python train.py --n_layer=8 --d_model=576 --n_head=9 --n_kv_head=9 --head_dim=64 --d_mlp=2304 --vocab_size=10998 --activation="gelu" --norm="layernorm" --norm_place="pre" --norm_eps=1e-05 --positions="learned" --qk_norm=false --attn_scale=0.125 --bias="none" --tie_embeddings=true --parallel_block=false --init="trunc" --init_std_qkv=0.022 --init_std_o=0.00551 --init_std_up=0.022 --init_std_down=0.00275 --optimizer="adamw" --lr=0.000767 --beta1=0.95 --beta2=0.99 --weight_decay=0.25 --lr_head=0.00356 --grad_clip=1.0 --warmup_steps=269 --schedule="wsd" --decay_fraction=0.903 --decay_shape="linear" --final_lr_fraction=0.1 --batch_tokens=131072 --seq_len=1024 --doc_mask=true --train_tokens=856200000 --steps=6533 --dataset="wikipedia_en"
MLP neurons of a small language model. Each row is named by its layer, matrix (up: input weights) and neuron, and shows model dimensions 128-319. Each number is 128 + 32 x the weight over its row's rms, rounded and kept within 0 to 255. Numbers have three digits each.
After each neuron's rows, "fires on" lists the tokens most often at its 100 highest values on Wikipedia text that the model never trained on. A number after a token or word is its count.

L2.up489:117092092162095072116113135178100126097104146136121134147086138207107159120123145105145133160119100125200082077103087165105142122151116174131167113116145123134101164138103128065146137106129170146154071096127117133182116086067117074093135127061147077164144173127147144138147091113136045083166123145114149133143132108213125099084089202150159127066129125124085152093102105163156130167118138127085116141190140103123166156112058152119177151099098102155095195157115113122159142170136121102099121154104134114108069113118130131090171153130171145158089189096185133191190056109136106136
fires on: "===" 36, "====" 7, "|" 6, "|---|---|\n" 4

L2.up342:123100135086155103127086117114111174145121109111071164104074160118097127158140135101140079078115102131097137092137101140132094136102113124151197091108127133122087162077174086155116078076156173135128097082101147147112107088165120188051142104136185103067158081097127130146171143128089037143118128119158127100107129117115136191109123078142129108111131137115105123079110137107140105128148177126087134177154192164137135144137116120113159114142142156147082123126064130162179091173171118104130136137144149087175187126132138131151116120177152138163088156097111140168116038046083062085
fires on: " b" 20, " |" 20, "|" 13, " c" 11, "Review" 6

L2.up2097:159072125070198129115139104112120157157082122162121123173103149112122126127101138206116152114131216109107113100109100146125115121117175111147167147138090065140136152155131111148124141073084096124099127115126149166096196105064133130122161168124144069095184109074127163137214103079170089168091099127157107169112139144108120124181128120113090096134081098144153135141136118142178102115120144152082109188150150044171187150107146076123187134099104134061094133182114037186177144173136131070067133132144138111119138156152102053082144116135106084122131142139120114211118078122113108150
fires on: " |" 21, " H" 16, "|" 16, " Sl" 6, " /" 6

L2.up610:118153103088123089189106091148108138068111117141112140145139106094184127154085160100135127164116153157147138182150176167096099144173114119100122112106095092163053145165101095117172238150120171117091128082144102085110073132132116174138117149123148182104132106123085139114124125095189152181110135157145156101156133132150122136130112113169128187144122122146129125125143092092168085124142138081093180113133145072160093142121120084079145111169082076176115115088107164146065110081115135120084058123094125133108135125114075051040155147109114132123145120164142173112190115143140111120
fires on: "or" 17, " major" 9, " United" 9, " main" 8, " member" 6, "erman" 5

L2.up1590:143154178168093086129148126172142111061136046120116151117133173131097106157098122089140137136094101092163049153124234093117086118094130153166095139128156157123094120152124141140138186179117110100077135160131106103134091137122125163097138145083092133039098091116100091166158156165122109104139049105140096128129081115156016129140146107154182169206074185124129139155132122165089092115108180110197127084174144119155140171122105164084161140093089175112105170170096142149091083200163177123095149152175127197133194148111149068077134120140210110148134136100103139139122112153060137141
fires on: "." 15, " end" 11, " or" 11, " and" 8, "-" 8, " beginning" 5

L2.up528:153070093132123066112098103066133173104116140197125177152119178163134166133152141061095144053152155106120106178134147129106145152118143087128148108142041177118146147124098133171120154142128142156117130139098165137128148113091110195143157113096136140069129089086147119118129148131124113075096161082120126086124110079113097143112104110170127163103127161168123141138115093085143136129113120134116127119180141150141095131152121088135143120081148112094113152088141131166160133226133176159065131120135187127150111077107122070124120194090131123082142152086177135162178123107140105142
fires on: ";" 43, "|" 8, "/" 6, "." 4

L2.up636:104146114142141104128092100156113137123099105113083142138155137130134125142084119129160195117117145124153119138131109091079118137150162096112157122141145151129135156103132123147114071183177115144118114083128129165101146128126158118102099098121135159082158135106123155074141093138094142142133075163116129134119106117108177132083095138154108151193098111141084113108148134128088148117068103134122120145144146090190119150140117165106139146119129115135113103139086127135151103149117202126069162169145103151174196155126154078087126132102107117098107102118084159059164113164121149141
fires on: " are" 20, " J" 12, " or" 10, " who" 6, " and" 6

L2.up8:077096130158183116062123155145124135155132111125080153166141191153152111151111127160173135112132125165141109093117121119131136121102151104128109081126121104113130163171096115129134122163126114081126051151143152095200074168080118178120167078090165090148095081127143153126110120117100127115103121145129109138147136153075158150120173149162172195136051102083066157117139095142100097120157107211134077169131137116109092109132070114131141128064158128154104111167151127134133100114175159148083145107119106083146161205136155132146173138101109120146111153107140128184183129157134122147
fires on: " of" 62, " the" 6, " Bengal" 5

L2.up2121:134136084126102170080102097146134139098192107069102207178128114149036147154104125152136137148139180107063150164151132144096146101159096198174119101152091144033135106133150142173152095118134161089151132085133128147099117117062108130103121127122134104067168063134183125132079180156081061104165041124105115177138128163137091116178141105151079108117076120105139146100131136132122114151101176075093105163110147125181142155153086117156133161100138114178158190122095103198182126180178153094102136166136108196110159116144090120157100142089105158192063146125200152151133102107103104102
fires on: " N" 26, " n" 22, "n" 16, "N" 11, " m" 5, "-n" 5

L2.up314:094101158133210111124098100150110088118068163196146159069138147106103146125121083051116128079116164179122119190143126137104105134148117155129145140079115119075165132169158106165158100161106130164088113052118119134156189047107112165156154135140088083088149107093183141125170130166119118140116137111126103064193173153146158138150110168121144113116154177140114162123119115087215112138197150121086148180156168108114143149147131084122169092128070141149114128123103108156193118176135101159081118134171111115120144128154145176127131207127102042172173145175091170171130075072094109130
fires on: " |" 37, "|" 32, " She" 6, "/" 4, " Out" 4, " out" 4

L2.up48:148118123172135120114125100102110173071147114172097082122115150130148110116136159086137126164084094119134118184113117100119147088136171092177157092145149185140149151107158122194119127184130147140139137141087177141177130173101079135119106096146077103113182154143115148131146149141065142140119071078144098175118122112137152141123149146065081091150132166096150134071100155126165188095146172108092089164103114123185159146096132094100134169153161137123104120107147124161124071125139198137126207110079154172156174154159102109084125131081094140188074114095125114200064125149156112098
fires on: "is" 24, "os" 15, "S" 11, "-s" 10, "ri" 5

L2.up310:167146148173180129139154104175125154192079158160057081082151123096116171162160110148156154126183073093180101121178151122150139101114128132137149181165166118095124140121130116084139135131121151153062086100156144185156099136103135161121095150123131093097098171133144109061153048147105152063083107128126106080158105094109158074139095192095049066153106115085134143127115117177126152138117123176204138163126185126091081188150148064129159101135127166070121140176117120134080130169142081139123129139144146189228118143126099127093091173128155154143079170067129157094134076105105149149
fires on: "c" 16, " c" 13, " sc" 12, " Mc" 10, " B" 9

L2.up2001:033131156124108187047149172160112141089129076143084096092115129099113106122120151109090146136110124126183142172107124165125146105100151112099164141114182183169124132125079108123192197146114130082098158113118127151185084111119121178139144152116101053123122128142113135110158130094121176126137161133144161105181094041099122126042082131103134082118125156130108140142152099147143105137101153123185105085154152130163118143101106105119165106097122083125110129114123076148164108163126158139079139141142112102138162157097166093158133180098100119100145144164149125102117163146091073109
fires on: " |\n" 49, "-" 20, " as" 7, "+" 5, "ation" 4

L2.up671:132145089111091175134105122137136134124076096094093114140072121123156104163142152118115159143146113129110133176110142209127133119079112108100099201177080118111126142114061141158164096147133190101126054112165138152137122075047147133047108118170075120102137130102104137112123136131059100124145123099100117091103155130120163222138093144157124154168099139129099174087098143126163119206176136122114129183121173110146078160129089069075117141141110104111130098166112122159159075146143112176101107172108140148131141079143112050149107166116154098118127145104124122181153055140127102131
fires on: " M" 65, "M" 13, "ro" 5

L2.up1417:150107135160168097106078111102168116124190129175142093157110170118160108112156116089119096121152149133102164152154164173147180121076110148116095145117135160127158153108054137179159101106133149101113130126147068143119068126108157142082129134091170058138138104122137169188180161138125119090129104135124113221178126134213128146076153106100152182108092151054123164051087129173138093173105143160168147120137095095098130191166088137129142107072099104168112140101055079130147183129101134092124161206089154156158079118137142039064133186067108150165131172059163136155135055083138141137
fires on: "\n\n" 27, " |\n\n" 11, "ers" 9, ")\n\n" 6, ";\n\n" 4, "ys" 4

L2.up1177:158137110122152125139094123101156237104133103155126085155091135097097143127160117147148155175165120118149116065132189127098096101097130131144101068136194148139129159129079098208127126196132126114173110137104103094172100142124138201044114177058128112113173167186129146099137087142148136207132127066145148129101168125119095092133133120092154110131141156178110194143119168170113136177074096071181142139118127099129106120133109078123144103169142125079122112080118093090108122142137128122136191144109113169175128100162085126127087185107161127125086179176146128137141076124139114092
fires on: "os" 21, "iv" 17, "S" 16, " s" 13, " then" 9

L2.up2102:094122198091116121180111132114140157121136148175165119151109149109131158097159131081109098083125140086130174132123123142108110108146144107075196164153127222103124178113176155186092141138129138120124125124146083110146125112105119138118149096162116090107165142079124108148145064155154129161098097105109142145091146111108048108102140104081112143161050140119100128121078163121110150142088118146180147216097110153172141134117115172148154099127096066090121121131162150145105090122177179154099058102102047131200230145159141144163164151172152049137186157141144159081138136173109143157
fires on: " As" 21, "as" 16, " as" 13, "As" 13, "hes" 5, "aj" 4

L2.up2124:126183128124093115127127105139126098123123083204139127166054163125072147110150115082102103187139112117137146124153130101118101080135129164126142149125052178085151156121203092162126132165134111119115161082123133129081068167148129137015116061102175095115074090112140182155107097162174093118134143074102096203144144097183160126135117165099113132103136114113118166071145147148137121148132153127113044146195108144146119163139097108139103086151138107117104151089085144146131161140135102102108151177114174142201151100152145135140091157137130130098142136101097094092111094054161084124
fires on: " |\n\n" 49, "\n\n" 38, ")\n\n" 4

L2.up1069:099130177145139166105074138107094145172162183116150093124134140107064152123164125150179181074088185094148100070128137112124062120139101135142164098126057129132094149113111102106136191097135150152155158118150070150076115104113121160110139100128111098153126154078116160110105133149108086147082118131164151152132128108170073148092131119133103146087099117097032127066130102119122120135137093114121047157132179115097124142185152133111150115133095188130136141098083154178119139057166123130092076164101157120146119111146115122136156126109105139112137153166197133060116130128186123124
fires on: " M" 69, " Os" 8, " s" 6, " Ar" 4

L2.up1014:110082122167115063099104115191106181071155089092090119131124145174170126135124112100079177058076080105173141094107171143114145079181096111134160152155118106141106139139147076185187146181133151137076095129126095130156081096149119182071157112098159053067163140148152152079101090095152074136164137112157153144174101142140167119125074107115111096163169110112131194102141085139179092142135096190150143127225115122140157094144080110189109149078066112163122138082054148147123164211122148108111113172088142079148137128158107143126120113087122059126110147089141156154097102127101072130
fires on: "-" 22, "|" 22, "\n\n" 10, "===" 9, " production" 7, " –" 4

L2.up39:156137118098076134127110095095134123136124147160140156189131155150127075227105123118118104104154102011061125174110132140128127117131133176111085139211050094072111138095141101155140166121099133134146100133148142138079131093129104084114145106147137121126126133143096143130167124156127123198099110123103140140138097135203156058150097146077164109144112150147155182085093133140093138170117124089183118109129158085170107133148119168143133144100127179096108121195079134159146147145157143089132128138106140110163135073149092060112124137081156070113127145135133149131119101071109075075
fires on: " not" 21, "ri" 11, " den" 8, "'t" 7, " Qu" 6, " don" 5

L2.up1131:130086136101170139155144074054157135117125167165161106140072207107182130155129129069124083126076147150142173174153080163108173126095075121143129165100153163113179165100149122186087107163074148082155165169098144124139112091137136156131180150132110086161142087086097080126173132149179125166095140105111082122178190115120133104109130113059176128087156151092083176130103170115133163164143150104157126166146149115139183138146103127132116145105178088139113157086179092092105149163083144126090136158084108133108158166134121143123158129128123116155165170139120160119137064129080131102
fires on: "as" 38, "us" 21, " As" 5

L2.up1927:121130108140186140059102085076119155083149143105073091104138148135110116123094138134107113142171097121161176101101140102112145138096172124128113121143096116120148147132206150164134148158148158136176132141132061126150169097128155172159155186097054129156137118145083143156120127144134114127051061119169116146112139105101172096091130104118125153152062154078114119096086138130145168086167151154128123121157147120089128096138162067141128139124119161089087169142083082159085167068145085095160184223167112202177137141126159117174152147121092138113131184097146139092131101127163085189
fires on: " University" 23, " Stadium" 16, " at" 6, " Summer" 5, "ST" 5, " Density" 5

L2.up942:086203173131084096135118109135147129106139105149157122139092156154162141117158142172111049101169168070134127095100131097055090093106150151135172110130105169120190135145205082125133130149148176118159084081140132155131082099084126120097128098132138162125168079091114188134108083064144083132165127183151052167112150169170206120071129127121148151121083137123161163073108134091133147129120126132123040088176128180124124155195093133190060122143090087146133145129130116162136127094160112128078089108134143127136073158141102111115112145162094131102131174081139121122137152105077076169
fires on: ")" 26, " Rank" 7, " |\n\n" 7, " medalist" 5, " Chart" 5, " Pos" 4

L2.up1503:128117109195158128072126092173072121144150110082125121111100166078110165169137133166172174029133083144161094096135082109103135129101171134132230167126128195115170119163152144140153165090089142118168139151138097165202088138101127135111142142105151149089080198185163157074162097099116169146181137123178060154136109141153141095103150109062130124131102114085054163138089098159149139127076056143176128126125131112111179137095070133136112167136086156128134140142164139116155167081124028134128097122137091104184105106150162160170148136111165110137143132121146085145183137118107135151
fires on: " S" 68, " T" 15, " t" 5, " get" 4

L2.up1429:061138160088105171148115052122133128142105147120127132110128158089052094158138123088114139100132166141144108152116103127086120116103155116121150136104104159081099126146084119240167109161137131119111114125140103095147140099097113186147135084149120102075135135127142151115106094136154129152142112133135088123113156049114185121113129133083167081159091127165095150102083140150165131138095178168115132136137146146110099203138120090107150147131062061115118105120115076158143134181122161109109125186113128131118120117109122152018124144080215063111104154132132123152140083128111092116
fires on: "M" 56, "-M" 10, "-m" 9, "m" 8, " it" 5

L2.up251:136051164110147180115097116107139189148093126123091119080171075142134115129146116164124213073090138165139141128115118157126141107112150147095161112153104171118114144120138123189131108108109119146134121109147106120179177066126127106118133097115117128092184119136153193043135104111111144191088189125160100144087157112130171183112059139069137138161085115092079093060101129111158113170113098063129129215140156128123148119170127117145143137153115137109126127129160078197117153117096146165142118123072083144155128105115097108190165108163112068120132143077105126169109084098183119100
fires on: " m" 48, " M" 44, " o" 7

L2.up665:101132187100154132134116109128144121133076111142175119124129170125102091111145135142126067098115107111089193126110119158113069066078135115179175180114082100128120172118087122124179072145151152091110133129145143109182100120074156138119155076113126157114179117040103154109127158221118095138090158116173031099158114130142177111083116140101132081111114120176131167104105135128172164145145107106098097124097173123145082132135053153149183134156116137118111102139127153155098084164208135184119121145138137088115163096129199104111102192138145139097125143127155137140142157099085090079
fires on: " =\n\n" 34, " Title" 12, " |\n\n" 7, "\n\n" 6, " trib" 5, " univers" 4